From a checkpoint of a small transformer trained on Wikipedia: biases on query, key and value, tied embeddings.
MLP neurons of a small language model. Each row is named by its layer, matrix (gate and up: input weights) and neuron, and shows model dimensions 80-207. Each number is 128 + 32 x the weight over its row's rms, rounded and kept within 0 to 255. Numbers have three digits each. A neuron's up and down rows have the sign that makes its largest values positive.
After each neuron's rows, "fires on" lists the tokens most often at its 100 highest values on Wikipedia text that the model never trained on. A number after a token or word is its count.

L4.gate224:151095137105129156124133073116155127147127170099124192125178102135182130182159139145107170110088070116047152151169105111106147114104036155088106139104156134105111088150147142104158188125117146095090113131113168173083163061197063126133184125123105089093094130114115141156179102158092109119134129165105129169119182117147149128146164149117142164115094174080109098173072135130131150155114
L4.up224:073199117119100095081139103115209110185171122146119132208155120106125170118118123138134121099103186137098122105114080164132124140133126177088090103136185065175084073140090126142130087147137134113131115143124090092164171046160125117127122145138120111122132120153083068137127123166114132130183110147147145040099158122126088125111141072142109147130163168112076113125184148086073167121122
fires on: "y" 37, "ion" 23, " o" 10, "ust" 8, "b" 7

L6.gate189:137125134116189154097142137190087154192148160103133150159115166141063111189164101145111117129125064097166125192116149142108142156067097056149119178084171139088144144116170085113078122124089137094191082089164097200121141115104152157092158175107146130203136096133155169224150127120122114153104095095072139101179110051088119117156175174094113084078162129138106129092173193128157112184123
L6.up189:162104157153189137116115154144152127169106119105149120143139124126114125176122181151109124138109146118134200128145131106134135139150080125134141102098165143071139120147106139161109172134148091162092109118056105149108108134146155126157171189192101094155105123134107168142255149085111139178120139146094136092173103149125097163067079178120115122139104162105104130102064129111089087137114
fires on: "r" 35, "m" 21, " W" 7, "d" 7

L6.gate310:165137111073126164104088094124097140115068121131128177099195123153157159123167088132123151112096116116099129144108103165144180171115121060089133108145159152138136228083144128101084035079078089171158104100122161164149155170079104157134125055108068101092104151157097129161183120124083112149073072165153140114129105116078175088096131132127157157064103177092108095072169162137149107095136
L6.up310:151130084107116106132134127136162144099083102165137104085187088139157163123143093117112163128136173136116087190097132177151098196129135131114111124124109143101134180100169103102077115085117106098125129118110093131129179116098092142140136079135106156116097144164172101110190140159138090093096048180163096123178125143155176038177137090168145150092086115169147096109174141120119116108140
fires on: "ent" 13, "ag" 9, "ue" 9, "ate" 9, "ack" 8, "ly" 8

L4.gate62:083160117127072184129106199095176168118168141119166169169114118129131095107150082106095074168119086163126127146141125146106135112154103141066154140157138099145169070156133150110131182158138128122087125156114138131099124159179089132119112086109184168111179145168136102193137136123106115108132150140152180149133134028124074149157098127098133180124133123130146074146153094047131177085141
L4.up62:154130163115116093107086138132142099153080117123125158060100166138084140124134117097120114190114065151138067116098140139138171090121162133102098093123096130154078107117078082144138093129113157170149118122106207113123186161076087181122114097088164135127134222139142136147140087136115148125124091144118141147117125085074077126122100064166123166105145174137198099150157121100135141097122
fires on: "iv" 47, "qu" 17, "ad" 8, " as" 6, " P" 5, "i" 4

L4.gate141:132144126133152115133132172141102103135142159095102124117170107110086154162159126085113088169155108109091120099137094107166105094126148159153180115098129157107141087177090150086170134122126158097055156170154128140130083096149096135138139145148152076104136116131101123105181097125089175161093129183129133101153135146043109101127144112089115140134091102095100129083066151144124193112102
L4.up141:124130109113121129072090164106106094164078163139146167176119132134113096195132056136162086127104110136064118171160128120145169102098107085109134127192159130195115132115045129144117155160108092154118130126093101166147078111178166082139114084148174114203124183165148148165083079128160149135149144148180145136185143107092148109148118175176143126150131146110178153153096112093171112121167
fires on: ":" 37, " and" 29, "d" 6, "•" 5, " of" 4

L6.gate101:120139163152152155107115136143083131139156142138104166115127178080114175157136069178177058110148179194152155104169055136086132179127109134120128113081120120158104145107070106147175098120159179060141140150130102098137159081144142165102088105122171139155105148139069125105132132121119150137122098162131103079131143162178085159096132143136174159119117104149126113130132113123117165089055
L6.up101:086178057122131182100155156164181082143126155130060135172100127116077152111144094140119143117105183102124118134147093185089072123081086122086191144094142178110093117126158078113147105173075142158107136118077111106124114141160181141128131177164125130117134101109131147189139124152112092187142111167108128104078066088182102151095131064097124091136137160115093145103098122112123091101071
fires on: "in" 24, "0" 16, "ong" 7, "1" 6, "5" 6, "g" 6

L4.gate256:116139164098107111146136157154097080117129082065095135134147142132138153092072149126185129162165097191095116092125180129180189156155115110128091107121144134105173089108102085131119104137107185153172133151129186088173137110087080136090098130133178118094175121155133147115135116145132168113133133163104129098096088112040131171143102116065154162128161133134114160105100110122163097118118
L4.up256:156168115065086151136135179129088141054121140098126115109148146128133114119081129134140074126139112148174112105103171155154129169162105113147155063160130089109179154148119160126100181148155099182173160205113122100155133116138131081192101158118147190135174129172170104178137121157078095098124083133126139127135081126097152152161075093072115149149169104201147131162137139101194148094142
fires on: "ac" 82, "qu" 16

L6.gate200:143134127127103125063120111160095117075134161056135099109153154097149177153124129103151121119131126133107127189113136119149096145132111130151128124140122165109125195127132160124149100181122082160210140168175126139101094164107123074171127112134138124127103118128143083119157143115174160173126046107132074154098114123063132105146111143102085126153163169135056132131115175144117143117075
L6.up200:139150181065141113126149116178070117121122129133151156145142093194122126095094111084155098041134075144076133166149124089133194187162140164099168109150141108114113180138110150126143096144087092148163190119187123172178124095131166096142180058109151182135158124191155150119120165106126089139113116117092112119149150137128153127145179100127119157142145065153215097174117126115195185104096
fires on: "et" 44, "op" 11, "it" 8, "ian" 8

L4.gate86:085119121092121108166075155114142092181093153118158149169172103071180121104127136099101151102066096132110110142117081069213176099123094147132133111078145183181091113093099123188151162123112175138080101073095151133184114120171116107137138111094121120105139165133103152109103068145136162084145140153101173135110135107163143137155171122149197135111100194111164100111171201104154109143113
L4.up86:127109182131145125169110197169156070191108114099027134129124142094086095114068116090145164153110126149095080147132055095094128095127163108147152175126160123170079113153159112129084140138083079139133060097175138109107097124106132167135102109124182145133155060120086117075118081083158089108182110134134167099089071141108142107079160123138112102092192146139067122133127121121092140094129
fires on: " c" 94

L4.gate10:147131103127132051056092112163110179116094084172150101134091123157137087139105134136153120136114136129129113144114151159163121152133147083120125084098132116097118128092140182199131134126109167131195142189076174109124156104128114183128153136108115060099087178121130085104132137077113194110144136119133157122109114115113096137170145084155138115079087110089090106076122080108141116112159
L4.up10:174103128095123122109088150173160108148105093119149149107183133152085151111086073150171131139092121106183130165139126093175137109144150183096115117122163117133100149103155119141132113074088096073163050124185111144084125178137135077178176191174149144092152086140136186050157145166136097097095101118193121153111098115130157087146160130142127135107137126099123189118095059173094166105116
fires on: "ay" 22, " ch" 21, "ich" 18, "ik" 8, "ly" 7, "ic" 6

L4.gate69:109125165087165163120100163128150133187126143089156160129119129175138116159131176160118167124067119112079095133070089120179156079109129083119165132088101117098172100167111143160170119144194132086092162160122149165140070094131135076136126112145117108135125152095105116162140136109154095150098090116139146070130137149073126098091103167095143124132137105119182140160101142164130136113161
L4.up69:172085059175076109149088115096101163122102171086162109128130186151189114147105160104181079069120152133141108120141224106150149088115118137119180127161167115125120137125115147166162133142160129084154113121110178142147121098156140098139140149123117111128133130191141152134152139159158115161106137122141120138165107138076133143148170131120069196099142133127097154112078134150193123090104
fires on: " f" 47, "e" 9, "o" 8, "mer" 8, "ed" 6, "our" 4